{"d_model": 768, "head_dim": 64, "tie_embeddings": false, "parallel_block": false, "init_std_down": 0.00159, "lr": 0.00117, "grad_clip": 1.0, "decay_shape": "linear", "doc_mask": true, "steps": 5557, "dataset": "wikipedia_en"}
MLP neurons of a small language model. Each row is named by its layer, matrix (down: output weights) and neuron, and shows model dimensions 80-207. Each number is 128 + 24 x the weight over its row's rms, rounded and kept within 0 to 255. Numbers have three digits each.
A block is one neuron, or neurons of one layer that tend to fire together. Before each block is what it responds to, as a language model described it from the Wikipedia text at the highest values.

Responds to: Main action verbs and their inflection pieces in narrative text, mostly battles and plot summaries (captured, seize, defeated, find), plus prepositions right after them.
L3.down2583:076118108124128146102116106148111146145168137155078121137134137151129116109096092143149121144092138121142106173163142101131098139115137142107135188132116145134136161119129173103137142123119156159105091115104075102149133141100132112149166141118142129147107123115137154089129133128090162170098152142185159128117116145144104134119138146120156161136109122136141105134147113123148099108167
L3.down2684:101089101136150111095107102128094114146166169154089157112130110162161135122134138112165156154120175124129118152123172085118134157095162154109158106116143108114108187132134145195161134143121152121099134080139109131141119099093077125112104153165098116148146125161116143116106135160109133143085142112131109137120090170158099112124164167139157124151170124085104108134159132171129122138160

Responds to: Quantifier determiners starting a noun phrase, mostly after prepositions or at line starts, such as all, some, many, various, other.
L3.down118:144114126157176156119132098130126066148149141148152115088150118123131104160110067136082149095094130124131119094139117121120104127142137102167111132145127146165127113132127134157097119122149140131121142118123137136097114124144153136162092134094146100146096158160128108126114188117114163137140111136129143177128115144094118133091164139132111108142107184175173179091118099122139122124097
L3.down731:128115127125151100114168106117132115125117122100140146126155118172086117136110101130014163128140094112091131125147116081128141094134120151116128121133160138140147126151144112111139115165148142105158114093158138123099083111162107106142128147255105155129119152132134114103128125145154150140146111132136110151118128123138103155122131120165146135090139163138131133141126088109135111092107

Responds to: Column-label tokens in Wikipedia table header rows and infobox field names, such as Language, Nationality, TV, Party, and blank header cells.
L2.down630:121128114171117117125124152155109121130096132149120131164115143150136162137180090133165158172141125117144134156140133108160131136115098140119107138121171156133084127108121108110158095098120162153115160147149140112145139150113134151151115085129124093130158075113126162084154135124126131126116139141110136134114114103108110146119110122154089173102108109071134133126189134148097136106094
L2.down786:107103179102130102147124142115057087155126135118164119158190127150142090182138094105118110132118175119091104155158133133153165123141148137168122157116159117149113147157103143157098178129143111151153107158104099129137073164094169114105107112142135131118177131119100163136159162113084137171145111152169097170144124159139120151129110089130113131106124131132119186117139136138141144118086
L2.down854:118130116129157135136115148129138119115144083162130120110136097119133130113140128134143127099141131151103097116110146186114109115120129106146088121122095093172126152114157118151123139115127142109180132176125097137121080117165145142102105142164152125105092149119163157109168121100147136144138092108144140136150133155104119148129132135132096154136170128122128125088184115122140149139137
L2.down922:124130093123132141166168149117110128141115107174169098137120107128104151167120132119147106158115156058103112126108116170107131166129117158111143144117148088160144160163191152158139140149144142160140119152132116162093125131114085140120098106086149098158109117117132146155148102108157154158139118125157168156135154139141154154131154121109138128153099110119156094135150134121168121142090
L2.down1033:164113109119126152116099110130119122165106176104102120130091103141141124102123113094163136105131172113106141160090114122134125140160101095133141100125121130111117132149114129110100160122134120146134122117118148183138114113150127103119102120099095148150144178112096059090138114085098121132127142140099137130133122124111145126119098138159104133125096161094114132153151132155136086158144
L2.down1092:150093169139130159111109106160091106108157128141154138132133141141152114090157168097138117170163126133110175141139091110143112164163104147141111105137179148155129151151127134119124138163144102126146158167132130106149125153197152124133145121127131135143134128107142115160174118111167181131120150135139082111142153095122104134063144118143120157120088142105112113105150161107159099107131
L2.down1399:146113160114125112134144087151094094155143157103087117141074112145166088113123148144123139145130130109110126131171121075127112124139099179114095124149069120142129105124096158095167131126131177141162154131102118119116086142114110159135138166139139110092170119145096136047163145079087142110148095123156133127114146165142113116164101128085150142144119139082107095158119120131144120161118
L2.down2508:119135118071178117134125129128119141127159136134118137133141112115125122157093147102119167204140111074135103120119145126151108138137101151146099180131192164129119144171148116152148137174135118144140116080118136142138109124127105115137107159126136140100171108144131092154136159143136129124165130088126164119111135162177126115129118101167143130124103137119095109121096145100153085143188

Responds to: Words that typically take a following "as" or "for", such as known, well, best, such, acted, early; also hyphens in long-term and full-time, and "s" pieces inside names (Yousef, Ushahidi).
L5.down888:148154152129155130134135152127152140124116158151101158130120159113105080123152090147140138151108136127132104187122088147139086128139140114097123061102130133125127165137177109130172108081144157149155122165179145073097113126125195138163130099126131131132123144131141140133108127116146107127114105143117118127106132129110146113125113094110132144111104135164108116167144120162084135177154
L5.down1571:123119145145089106144107114151134122082137131118103127130176124108073108149197116102109122131110123156188098065137120137127155138152150099160126154181161113124138128141147140141138132125116196138133167101093171171134150142145144143114154097125105127106137119095143134159106107163161135158129098141110146131145100152142152105113126133107147149084203171127125091110099157138093127124154
L5.down2311:128108110158186118157113130119136125120146138085135118158135123101143109146156149125094178140164062107128126137110160131110090119157127128105114088096137096145065103183108142116135102154085128101160127131093072121127131158182130112134146126151078142103105121123146127120093088147070141148143121168136127145129100061108135161080131120110122080060124157143132130132129099082112122169150
L5.down2812:129114133172124122125169140161149143088096125105097144126147117110121138093137149129127161104143076095115155138099089157156098135152140143119118127202097105122101169148167115124105120153120131119119143166169120169142099127151204122138145137142128130146100140118138088140137122105124165127170143155143136123156130100088140110131128142134149105085105119172082143151135130079142113076109

Responds to: Blank space tokens forming empty cells right after a pipe in wiki tables, like election results rows near "Labour hold", plus column headers such as Notes.
L5.down918:109102098124149137107138118080133110105135135152107144144118153104138115135155149105119108126126154130143139157157129163144102113137099137124103095075142106130125153140115107137134035096123139121154136188102107113098128071157168113191135144137069151121124194076115123125133098112089115127172121152140106125096148120134118129118142136171183116144189153124114137111112104160136114124114
L5.down2025:123132121135105143149100125142119091087109145138146177151144120151132135171105166116103133135112115127114113120110154097140097121133165084127117124147146145107149127210141134115146103141091117089127136158119168151129168081120149124128065106108085118109141157096139112116101115127145123121153146101133118112136087092101133128124104159138128138114109139101133098120096116101122147104132
L5.down2297:099102118126115088079092098170158134087126126173112125124117143167141100112143129086152113148108118152142131167127152146097128135118135144166099095152174149083136111128131147154149162106090150153141121114125147126147134108135144101057098163117118153154082147101160132129110094111134083161164108112151135162134130119143135128103126151146120122118073148138087115151083146142148120105118
L5.down2411:099117141118137116137134148120119107107111159111153140141132109145147129141115122136129107127133117127067102129106158143105141145144138087148099109070117092159142118131119095117104094123080182077132143208141119147127115149170136146121139054156120152145113129092135154101133131140139124072139151125084142080131168136098150130134107142136146135155102132141125125090117110101107139115181

Responds to: Forms of "be" (is, was, were, be, 'm) and linking words like as, became, holds, right after a subject noun or pronoun, introducing a predicate (a, the, not).
L5.down515:086136114104125117123094103157157160123127110157112133152110142129099127056137107142012092163140137119138112147105140119128105113213118110136113149125148126138146130251127145150144116120112087146146115156148118130140094133128128161152118088145112134145065126158172124144121132133141123175101165142112134141110115125099123094101171152118144075136200122153113140187120163105134071112136
L5.down1121:159139136123128125141124098042126164106100135142063163127120134138144126116122126121066118135118159132158120065074148121155113074112124139095138120128109161192158097199122145129133114121076133143124123185119121103119110166130157103169127115059126147163130120126119100106130111164099125111140110135107099113137139110105120131136166144125111148126207108145123142128146142136087105131106
L5.down2210:171150139145128167121127104120119113141108147144120115120128175164111169159172096127133093087127114144132151115086108126141132113123113129165139122097128117163113081113114118143120138103130110150126129130101086148187120143149159098146145117167175116162104096095122156143166086151133092135132116114092125116144163128117126145133132106143140109117152135143117121117145141103115131154097
L5.down2508:135106164141108121132115144083185156125126125087160124133130164107178119121124152132105173130087147148148113147105109082085107104147104114081113111152157113096147125170141100143113133153097086143140101142154158162146162127167129141142139107176136134148094116149095095111097108095131119139156172112088124160152119178108145123106121144111125116088160113153120129122134091127107127141119

Responds to: Quantifiers and adjectives starting a noun phrase right after a preposition, such as different, other, various, all, several, both.
L2.down669:103131154107109143126106088136151128135124145149121120127117132130113146137151139137122169143146125102138165168107120130132102132145102141122119132117103132152143124128148099138166123122137170138125147100137120157187120149105139124150128123182095147157110124137101143144014084111130127147102149080122153121142140097144164103126139139116143115139102129152121119094140122146147139111161
L2.down909:107103132137132167173129134129130153154140080146143152142136124110093125139099104152120134149116125107108135129131160120145118123097131141119129113129098099132124125081137108098143116153096079108096172114165155124138128156127176119157088124189109089128113097165168106128167152156074148162109133083154122149120120131159130097124104124117125160147103147115145142097180138147197136106128
L2.down1133:139134143132124156149113121127111142157124071119125166139136111143116157162164164096068130110126099127104123132164137111115126137128122135133146176124091084134102117130139067123119121107121164155097158122105108107106086109124149100090063157236136116143095089135102104129138124080121139078140096136114146162106120114165121148076114112129084144135099144147126111107152161113139113137177
L2.down1268:155122130145183155166153133124102130096134118136130119127148151150116119133175159101122114126130149116113156147149160134128122127099168124138108152149099121163138098119103118137081144111124085113099169119106162096082142132140139103194133129173121084166124109148103126089118170118113122146132159155130082109131149079117121130151145133125108099119123111112143126134171128162142105132120
L2.down1856:112098128174146147112152173163158139127148102117100177123135138156149143126100146164090120144149082140101138110107151109121102102163137105154130103147141072137087107144182104159157136144108168140134159094147158141120160102154125109141094113174139109108125169131157093173161131099138123129122120129106144129169189122160178130135127126166085144089180155122136144099139151158132168153133
L2.down1894:130112180127138127112096122129127090123120117125111110114092115148086122169095066091065120118150104107178122076104150118116111111096122135112113097143115102132176110149112132106166096150111175141114159098141151158152118117174143110157120127255168135177125116123094116123127071083144140084070176097106117121142132093111157150151137162146102149134110151141130139121137165140118067112113
L2.down2034:111128117152126143126139154161142193160128123136114141120126159101132147141104117150208122127108130114150163125119129138125102110182101124107140131152083151140125145130116149146126119139118142140128108101133118116143152135157199109190080080082112136091161124145142129161138180130142130147128116134142163110139152083127162072131123122101144110177068121120152093092116146089080132144154
L2.down2353:143119133138161164160156143115107140138131110111121144099170148172124121127133136136105158150141128074132122112139147128107108149126128106138167123166169091118156127115147083131153148198130109125132132098183173115136148140102106141132159154182152116145140091144085117141099108083099118121116067131110114117140075135126132079085089126136101135114112154116078145145165172088129136132164

Responds to: Short fragments, most often s, forming a word's second piece after an opening like Co or Ca: Co-s-ine, Ca-s-ual, Co-s-picua; weaker on and, have.
L2.down912:134108114181139095132133114107121049125144143125132126142124171121147127118113131169105101119161136129157134095135144155103146181152125109139149132095061155172068111132119123126174112162138101100112120114170132081101108161135144129130157125140119126157160137122134139125133113081159114103082131109090105171140147125138127130156127113138173158098106119131100119151096104175121125154123
L2.down964:109110118132083097123103152114118135125131167135170115124122124152108189134098119102134130105153112107131138161092161138173131107160100162154158138107081148108108134121096111110131155136108120156119137142107134141117126119162158127078149095144121127137061143125130133108078108114157145167111119142115117119126157170099137102130109142129130092115096144118120098110143099136128131104103
L2.down1046:131138100142123144130121131124160134101140121122088113108189137137161107160142130108149086177119129114139161153125144114162129099107101132143127104113140166116094155122112163126136108163134144114095116121120148105118154103126126078113148155154117056127124103126128162086110125148101183167170109121135128137141135146153111142129135125127093125165106143172134117111105151205132135132160
L2.down1272:093091154137164086131110106106078121121137146158144145100137158114112187138094129111138134127110128163123120074156143132126139135154113152128141123102162132113134088122134139127133130109092136130138143153105144154139121122114117114111167113105129086145137141136163124159126106137124143120117123141128106126144137125176120136117159101102124138130125099140164119123141111119183087129141
L2.down1275:127115150085158141134185133096131106110097102132169134119129121125131122123113141122159145090123087104167192114182117145121146145165170126144141182133146095133126096110156116144096092159115126126114086145090157154172099152176158155137107141108109130151119137131075070116116160162120099083120128168131147082088124117151125142143158119153152086098101142121147194092139150091133105175128
L2.down1328:096157153129155165165147144126107123121117162160175122155132123143134149124077142108110149140156102136125137135154085144148095132154122166118135151171110139094124090116143120109137146166114110096091119079161108142123088081150131126124141106099097118150153144134103133131116153103143128113124154108140108136111113098133117145102087127126078103129074118138075110118142112102112136133122
L2.down1443:137150148135108115155091147135122108124182153088113123097118094159081148149139117077125158151112127086110145119124185154103113162159123099153117112130129088143123167134116142122143138102092135170133130136091134165121132162154142150113142140105136106119104133118150124130139157144156178108116110102109138106113097138154122100135159130149123155128133108099098127132126145128106131158105
L2.down2937:110130119135104136153130113128110145146085124163125170131126141103115092142119111153118128106128123135082140147132122102088117107170092125155113121098142122171117121134115168107139140104134136082127090119149108180134147145137134100154143131117147120093135124107118125129124130150079122124105126127128161153115151119088148166110138173126123113110101132123136152152123149119151148124189

Responds to: Forms of "to be" (was, is, were, are, 's) right after a subject, often in subordinate clauses: "while he was", "who were wounded", "the strings are".
L3.down517:112124137089121136112145170137162174129140158141099143084147174145133102143153115136102153097105124097127154152096128094130125102117144151122125090156112123117147118131166070123085126162132152131184107198083104115117133154145149149098170146213136116119135130136104148139116148135124095141072083151096154144136141097099128115139100105140152150110146131106137154135146145133145144130136
L3.down1922:157147131156143142159123157140144114138150140099119147118144131122077130113110125156000118127086132109105120130062107118158096111118105086083149131119132173097131105230155156114131109167107115119125162130130135107136119131137122099101117130057084135097134116143151140145099070123166111121084122090093124103106136136122137130091143133134133146130113102153116157122129115146135141099117

Responds to: Last word of a label or heading in infobox lists, tables and section titles, just before a colon, pipe or parenthesis, e.g. Website:, Personal best, Irish Albums (IRMA).
L2.down78:187120109132104208131144118123127143119084114134130094117150134129123114134074145112122098161114117087119147144126136104116140139176110153157133105133130159127161166121120143169125140121154116108136113171123127140136131098151116139096132069109121131139128102133122154111138099054137174137124132145133158115151100191119120139132136134123105101107108137144148158132128129091169133127131
L2.down980:137123145148091125104188155132135144110140160135113169087121116124132131124123130122153101107116148161125100126131130110143079139126137182116101131124113145112119128140097120120150137135153089140121089095136101110145125142145154109130159141137153117111087114141090120134105156157206123090092120145140146136109115211115113128140090081141177109117136142135140115121141150140153106126135
L2.down997:140140163167126115119120162101102091082134124133140069098093127109128135130109147155169107159138144156138112131062102126140160158144134156164083110169188154113135105124120182135104148160133074141159128117123139097078165172107116204125145137119136105179191140120139136152124112136155110136168121132107175149124144151152135116145129122148114158124091098113143165145105142178136143145156
L2.down1113:156125124172164100110158106145120126148117144103192106111143128103173133126147109110120089163125100116148120105090100135119118134133153101134154160099103130168158111160143155117100132146164136141121142132114132095159142136138088108148132121131096142154145163135149092134121110142105122107090158147096126123130125156132100075105125152217134122119110128101115132115141125149128088104142
L2.down1291:136115133127125141150124133097097129140136122133127136122143117149110116115075122122198105112120133169123086133148116115146114108141135159164115148151066135127071139136115124154094082121124094159109112105129168130130141144120115137138108150155146145118135095110119088142129170179110082139126144083124174130110113201079139139137105122162114128107101164163097124143145150125166123106118
L2.down1843:092103120117114071158121130103148125129095149105132102145128099149173123107127125132185094116144112162126099079144133140121120118161182136099146091160108172123143142132101133111134153117144118172126124109105161099112177132120169127142125059110130123163145097146110104128083158151155107124146138109123152098076148151136132116122127184156131128138089121154112137149155132120135153148161
L2.down2065:114125157114153130108099116153123154144141092081146111089130154133133172159131128102144122119121142137114103070139136144145137110110141093173138108106152071114117126135160143130109124117110131108181179119120139148142123093160099125119099088112141093150121131136098098157143107125112144107086118130157174112096132146140154100125110138186108100134134117074097128123061163128125132123177
L2.down2639:115116089138117123151103088115140136131072100128144126087112120163147137102163118118166074131115132143132099134114142092121155090161118158131126140116130129141102113115121138130107160152085164127112123130162132127113102147112087157141115142148122125152179126146085121129166101110148120150110080080161105125132133110137111114116118167203128123110097159129120126147157147136180073135153

Responds to: Function words and word pieces inside sentences about attacks, war, massacres, injuries or damage, e.g. against the Nazis, attacked by, had damaged.
L5.down452:117137119174106111078150142156125139113149118129085136137141120158111136098122117136117139127113131164148165163126083118117160125140111115086119132161137110153124132116168127144101116107081155095139152112162147132121124153115116121146124118255111152125116129138129151118121126113114157140132163137113145124101151127160147137099149169155156129129081136124112166161154136107112105199118
L5.down1812:115140125133152154156130110096127146115122077133141127047163124190147136147145138154178156182120170131129129117130142097086114119143123122098131126113105116137112150125164107123119126053146100118149189095157118093147091139116142115140094116112170109125134116110074126138146164131164147118099115125114108117083109109146050131119131176141162149177133095109126124128114141117129135132138
L5.down2259:076125158161147142114102144128178129127097104152138118114122132167151132106149127143112136149133143163156143112131100148136140117155132123107139129082153133081189146163095118117139126145143126092143149148131112125106148128162151116121131126151083130138120127135148135129154129114159115132091111101141103145132160144122147113122145128131142124118125155113123085107153131163180129131122
L5.down2695:118167154108133154106091141105117105126149108109154114141128127115141141143094085139167095162109162138110123187124076139140123146109125157115172144152102118088127146140139165145114157131138175141114106085155101140110125133122168110153133099159172104126103100090121112116142116079137161103126086144143109112126103128154114156118113149130111152180142146131121114094118144113111110127132

Responds to: Tokens in column-header rows of markdown tables and infobox field labels, e.g. Album details, Result, Votes |, Time zone.
L3.down355:182130147144100143149124147163128117116165136131080160127140105149124147136128121136151132170130149153125126118139132086119116140091098091137142153094122080137129136130131146142132150090130123097161155172154135131153159130093157118132134087099134160109175116118123155153089102141130088124100114105167088138151140143132137122113128151099112139102099124115092132091139125165111115126097
L3.down576:123112107103139167137101130102124145162162129138090101142131108123136117136098120136160122133115129146123116143116111131110143139111108134120133123130133174100100125123105143115149152140087103115118140147142128122141134140137133136077149183114094130140155150105155149142098126126105136094096120129142119115113121147158104141108096091148135145117037174101093162123134137121196148164111

Responds to: Verbs and prepositions that link an agent to an affected party, such as against, rescue, married, by, defeated, killed, plus misfortune nouns like disease, problems, infection.
L2.down884:160153073138149147095096097094125124106097119168159170073156131143164164149106129160152115129093159132077128132139129121145113128149130134103106134118105187084082197116138166138100112124131092102139118144135118103160088152116153131127089129168160107122119128158099093148148125121154165092127130125133079136105095136135119101128146135119133139091128105137113126151085172111133140143110
L2.down981:154139117137152129136092105096107115095143100117113128137120156125146127119117106146106097158126162109087050140132144122160164139113133131101100108115082160105172151172164118168152126095124118158124141162152093115085169134146142080092111083165095131133123135127155140111094153102156116118130109090106071129091153112115150116123113162111144098095127149132161094154130133145124133101121
L2.down1102:138150119073148115113130107150091178134110152134112177100116137113145138148142118152178126119165151130098100096122122106102130124115132127128162144138127169111124192132099089135154144141174151109127130162126107102110118110132166142130119143255094116144151128147140113117140074132146123129097097142161091111100115128087124114112172131121151106108157122132161110121147133123097139108111
L2.down1255:139147110095128078166104097087094141154150158147122100139128155106125113112087109095124136169151151157112138086103126119121124194125086158117083116148172173180157152098088143109118132134102136126157140132133147139150146125150121170114086106137121140138146144172129181152149174125099127127080126103118132129116143108107099167132070156099117099148157132127118105145089112087158113122168
L2.down1381:150177091142130128179150153143174130103161142118157123120117130089107160118094123136126108084086150117152104114172127147129091095135129124150102188107113196129133129142114115155133146117144148131096130116140131147163183068127122162137109118186160094108110101117111149099090141131039113130119138114133106116128142127128112136114108131150116150143106122113153120107150122132088121105146
L2.down2842:116120128176105144164104134121095095138126134096132135142141092143145118105157129123186125131150143115176143150138147092114089132090188156072094149111101142149163116111100120097161125129136159132141148162180155115102117128126129122110127152139127097153124140121133143128133103121139124116140154104091137151112122151142118128118167120123115133129179107147157119141140158136108141111132
L2.down2961:119120108139103150077103125172145106116141117131126126097116135106145134134123116169116072145114109131171138129123129132169072113118144123127116120139132163111133113137132187121140111103107130139120074113155175166158148141097151127133134161094070118165159153142092129139146093098127112156141132145150149165124118114136108172146099156113120169152173172110190145145151122110154133138114
L2.down2975:133161125106136125123154169107131135134124132104094146139128145141115079162161128157149135143111144150167136115110095116167092133129106114129153135130175119150135131104066119126093168144163168099110110141146150134173125149126129167108123188169105119090105105162137158087071151083125130150139113108127144134140102171116119111128159120121121168121170130109116078121153129155142101161129

Responds to: Last word of section headings, infobox field labels and table header cells, especially career in Playing career, Early life, Postal code.
L5.down617:105191099141129100149175140092140120139149160121122138124112129140132106142132144064132127082144125116167103117114122170145139168127071159080095153143146128158113155165135097151139152114131100136153105110095147128125149156122135123152105153137131158070124139121087124108156132144081129129183092158107134118140119144123168097104121127059128151120116147143142125132098162140145136131121
L5.down1473:169103134082097119093090123114113086174134116114154126112153120139086117150114132114186107147161151142159137134141108156126163122126174138128168133156135142113131152119106157094140145135105144112150144107096110132141115159138114089144186127118141132117142085141181111155156155152114123102111108141132150139162082156144142126186135151114093133135041130148134142121134166123140140129106
L5.down1495:166119087116095116131106117144126142138141121167109091119101166102165132111089159104135129125101162159120159101140091121140143135156128078119121169146096102086123125143129102098090124130130148158153133151116116144127159125133147169121101133082150186156128133140160119135129131095135143073128191133106172160115111122100117097117127123130125130072083167120134134182114109126154158095129
L5.down2959:135156125146136129182106122132123073130140109097076134175110139156130107068118175129215135156138141106139099113133136124156136135140132129148129093098140150123115119131127116123163101136085154134131101088134126132110131126159143145170105102113114136105092123110174099099107109140099111097156096131185120109160104119166123095123139105116118120130103105106120148149143180175173136108128

Responds to: Fires on the "s" of 's contractions and on "is"/"was" right after pronouns like it, there, he, that, as in "There's", "It's", "it is".
L2.down293:105150118120072122116153164098124136123104121107112156141130104148111110137104114128068103147123100101171076074109108127079117144163128107109087091130117150148120155166155090130089138185124129177140151087082145136131120123142091126119096154167148153108040097116170132105123140110135149160112142164121123156111133125132120156092134118128092117114185113143121134164137105140098117180129
L2.down656:130095102139125094136126153139140135118127103114124153165118148164177127149128135147000140123094116110075086106127144059128121094143093124109147117152151128126132101169128107085181133124111086135094130107147132132155126111126110166124123146101125127103108152103176132116100140097172107116134119132114139137124152131121149131110127125116121116121139113090175112117122146139088099150114
L2.down702:132103108106122100127122124156144143108119146108103140164099128170109125140121104151083137098128136080164114085055124092168100093099113117105144130143129148134128100162110117075130120135071094127142119088060111089128127125127155128116158133062115142112103161091114137112126085161130105170100107112119120116114114144133149107075125110130136129112132124133115170118144116131114098112137
L2.down741:105135163072141162131131157160091126159116156110115174090105125089138151124131105083116141069165149100099140112113165129087073140124063157143147178134106131081107108115136081215110114105097178099165111139091117177121120133147126081126164131094123163069132152127109116165122120117154110157121122139136121086155120120131145130113112125117143123136108162113123168090177117136164160159122
L2.down1288:180120121133145103143146151123106106154128135150119154171076169132116142082128139163119139115134139154108116118142116110128121134117129099108133158111127106144138094144131136134099095142129159144147090090113113120109119146116088121154109117119159142096126131103112121155095120118083092152094122132121147140132110164104142123118183106119157119141154109135124185158125143067165132115144
L2.down1387:094110104142119110120094113163135149150084139107167138125156103114141160115112105104125126123134152120090074105127127122152150087175131142152111149139110126116127120135118156154129123105114100085105134112107142100121134155090112132131122098124150147121104167118143141150110074084120155160110124128126178134114126131109115142125154145141107125094139107091148149100152153112110086147152
L2.down2085:072101124107107139132114138110118125130158174112092084135101138158121144120143139095171142152169088122120149154108147101152136113165111127108166118123096145157073089099110110111118122134105131148117118164107116129109138143157174111104102079112101120107113165119098181142152154168116123181160109106143119128139100147140152123173101132111097124138111130144138117110156154156136132101136
L2.down2416:130096115128105138108132106173115120064125109127158134126099123120113124131129144097126121150137094149126146090144146129119155120100152111155088117141081128137157135137122134113173123137098108089119123144113116160063114130147139134152080149151181184167131132084148131124126151099118139102109142155102128154143097071164149117116148139093133140165101125130087160132114162127141140161106

Responds to: Abstract head nouns right after "the" that begin an "of"-phrase or name something, strongest for name in etymology sections (the name Forbes, the toponym, the alias), also age, years, family.
L3.down180:124116148136113106110136126126119107133146065124145138091115131145141123126137130135117146122177149158125162158125098090116156117118081130103108094105118093160134112087132151144166074179136152153114094146118148179141105124153095146138146120142132127138119148151142157097130138139132193110112164140136142164135083205150098145182127108111075144088100139092166136107110098129117126176125
L3.down1409:114185160151101082103120133097117144152119097163137120103131166171120101103141113147152124147150150097135132130074101056160132122076151133097152138124191165157137126098122144106118092167120177164137117105101140144176157144144112154131168165181109089152142135147144136091103171110128111121132155139074095151192107166109130105192083119114091106170142113117117132124132130162128112133142

Responds to: Nouns, usually after "the" or in infobox fields, that introduce a following name, term or value, e.g. Area code:, the term, the alias, at the end of.
L2.down319:133125111133118129084145148102146125086120161154141158094176110159121099139121160159132123138162136108101130159150089118161149143125095163119155130105163158158140144115119121128097118135095128145118116134087159113156124095095124173097137136124166070113128118144134143091101117120144110119135085089117098156102135144143112080147141080104153138134157121129115165152063145143077091162148
L2.down801:104128117163138122140124110104127098074095114128114120098119116107152142102109069097104139116077142093087094139090141121111139111137057118089116127132076146126144100133116117126130124098149163130129146124129126152137122139160118141110135133158153164090133166106125150142122091091093130144142119090099167112130112151085123149138137081115082128166145110144130122137116150122127127153152
L2.down907:123121091144142087142115123087145146140107122058138119160149116143125095136151137129123117144117116097129147082122128096091105169090129155111128139122165181124147170096075141118115125145130136145126066163118126105141141103175124144106122155108129087122137115101127150093154081103125131113137160124076130135139114129155110098120121133133081098178105143133165121144137110147154148173116
L2.down952:130118103138154116124132092135129132121121122138122122150105143094114134110130139140057130131145127121105112132113128103102125114122133098114093108119098152060128115157145120086072091109104131117132111140076115112108151136049127164146146129118128107153115139141114107137106174158148113107126120141123119106110118138146143134149133127155121082092131116136110117115114132118135142136185
L2.down970:136149148145148119119128138081090122143107111128142102120141175116103119077110114139125117137126121127099111111119121073125151097096094167076177120116158112179133135149144138123108119149143156197122125093165113129132121121107132109156113106121143132109161130141170112136154195150139100098136154090078176129162116097096159130136113166143149086115125102159149183123170179127172087117098
L2.down2286:142127100113147112121102108121119147149090092107118100085145108138128119164159154132193096062107093161139133114156121111120145134107150137162134069151163129142127143114149139128139128109119135113130141137135125149156110084153120179119135123121108134127125110154091063141124110131091089154118123096133116111128132159150118139136132103156135160129068135072134118136110123067168168128118
L2.down2532:114173148103105129170132133098135118127082072122128112110132135112180132144180130109122132143128097131146115106132111106131134116150136137133118127118118126100152135132114134158125110124167124089117119137140149137134172088118113131099126149143137105103082126129168113145126141168168086129172118149092133109154143095105045148139150164139180124092116170154162157082117150141124101128102
L2.down2934:145131115138139119109150097150161066133162108162156105113187157103188099152123156129131145135094118125103066133149120083116113118141161147156085089114129136129118119118161123119120083159070147127093145127134125142147155120126124127122116156103147114135164107135150156111118121112114191112112127116111129138095124135169122101082124119147116141097071119107134100141141143137126110148135

Responds to: Head nouns after "the" or "this" that refer back to the article's main subject, such as the matter, the mission, the case, the ground.
L5.down709:121144114117162163115152165090172124157136123161138132144128120113148146081133150137074122128143125122161114139132097119130126114142116142111115138167150114133108173144098097081142108164129128117155134147110142149087150159126187148109165136065104110092127096089140086155139115112158113136111113124102124148071165120112125152112182153110136164170166173111158114146144103104133162141126
L5.down1651:097154111119136154123138153127118130169173093182168136161150115072158167103085106136120122127135119108126136098107150133113112124113090095127098162110136112134123156109108140129131155108129155147127104125128138090130127164115106133145098127041132120112141117080120160122139166117112175080151132160161139139114151107100141121112109161129113138135105151117105069149074148142137124169119
L5.down2045:143204111091148148144143162142139182136128134127138108101130136140126109126125083121099151137129102105156113085099143117129098173143138147124119139146084110170190118178121164137115119121067117156107123137108117113127122176149113099128121140055100149102097152131133124110148134147133149128128097152137118119087127111136132137113102108133113161144050076144141136146124098093136146100113
L5.down2704:146146110106176143109124176128121085132172109155133134135148131099138121122150104159092128084102149153148124146137108114136158136133121177119130169136181137133120164117102105127117143132138139151107074136172128115153112140112102122117149107139128162118107103105132183169121145127104164127136125145170134163152142127127117121100138130138126124131118168157138117130110109143079067128144

Responds to: Unit or category words closing a value in infobox lists and tables, mainly units after numbers (1.77 m, 71 kg), also coordinate E, Albums, Water.
L3.down449:130097139104097104124155135130116188173120115124121120120118139142118106131105119119121127099135121092148111125163159142126145148120173134133134137123128128152105124157070121103113123150118130150147133173086117105085156087119104129183104110134133148141122080149159052125129137106133169144117133103115131160120117105138179138134170107129149092134134133147109143106160146154131157138156
L3.down972:155142144065111135094111138117125120126110109120154138138122153136110111163129094153140106076117090128127093121151111127168171129123126121109118130188165150143124143157102148136156120128128137104132114161107124101107122125142122100123139102112098127129138124121109107149074142160134129133158136113135105163065111132109117169113121098113194117164102147128141118112083105123144131094102

Responds to: Numbers and quantifiers that open a counted noun phrase, usually after in/of/from/nearly, e.g. in 36 editions, several journals, three satellites; sometimes a linking "and".
L5.down409:150144160157149119147110102105149156148129158150113115116175157113121116092119129128086166126146131079127118097109144139134114101120097110119139135115137134162174148127150121090112125137147139123168150121116099149180123101136134149119118152255127140141126173160102157110132105140153132133142110115110127111137115105142137171139113120122113092120098123118115173137112150123100143105137
L5.down1743:130127117144132161162122082088106187129121129115096119124176123142133090135121096090137145091109118097112139114123122129126166116139100115146112106133132133109103146174171123158113176133119129137111137111129099174131151078102133140134126128214178153142125127131113107143117118112151144152128121092145118123112130154127100122066139117103136107138105126157115123138099108128150115106110
L5.down2780:161118132107126120137127125069142154148135121136181128109089121163152112136161108157124129167141095129148122174138110122087123131101129124130147101146153084136163120078148106137105152123121166177180163114127114101124123112126151128113096179211176116166140127122073128110111139144118140100119118099127134109141140112127136140096098148097158112116075149133166087137117144109150131113128
L5.down3032:139155113157143125177118116144130179140102147140138134118149102145141119132126119136148079139104159110133107111171119133120115126134117151172136117121158168096152108156129140105131161118136129072134108132133128180127145128133121135149129113192140128125129095103106098146103097172144120102169105128155137101125073110116163120081145157092170117172077146120112134119126119155103115144142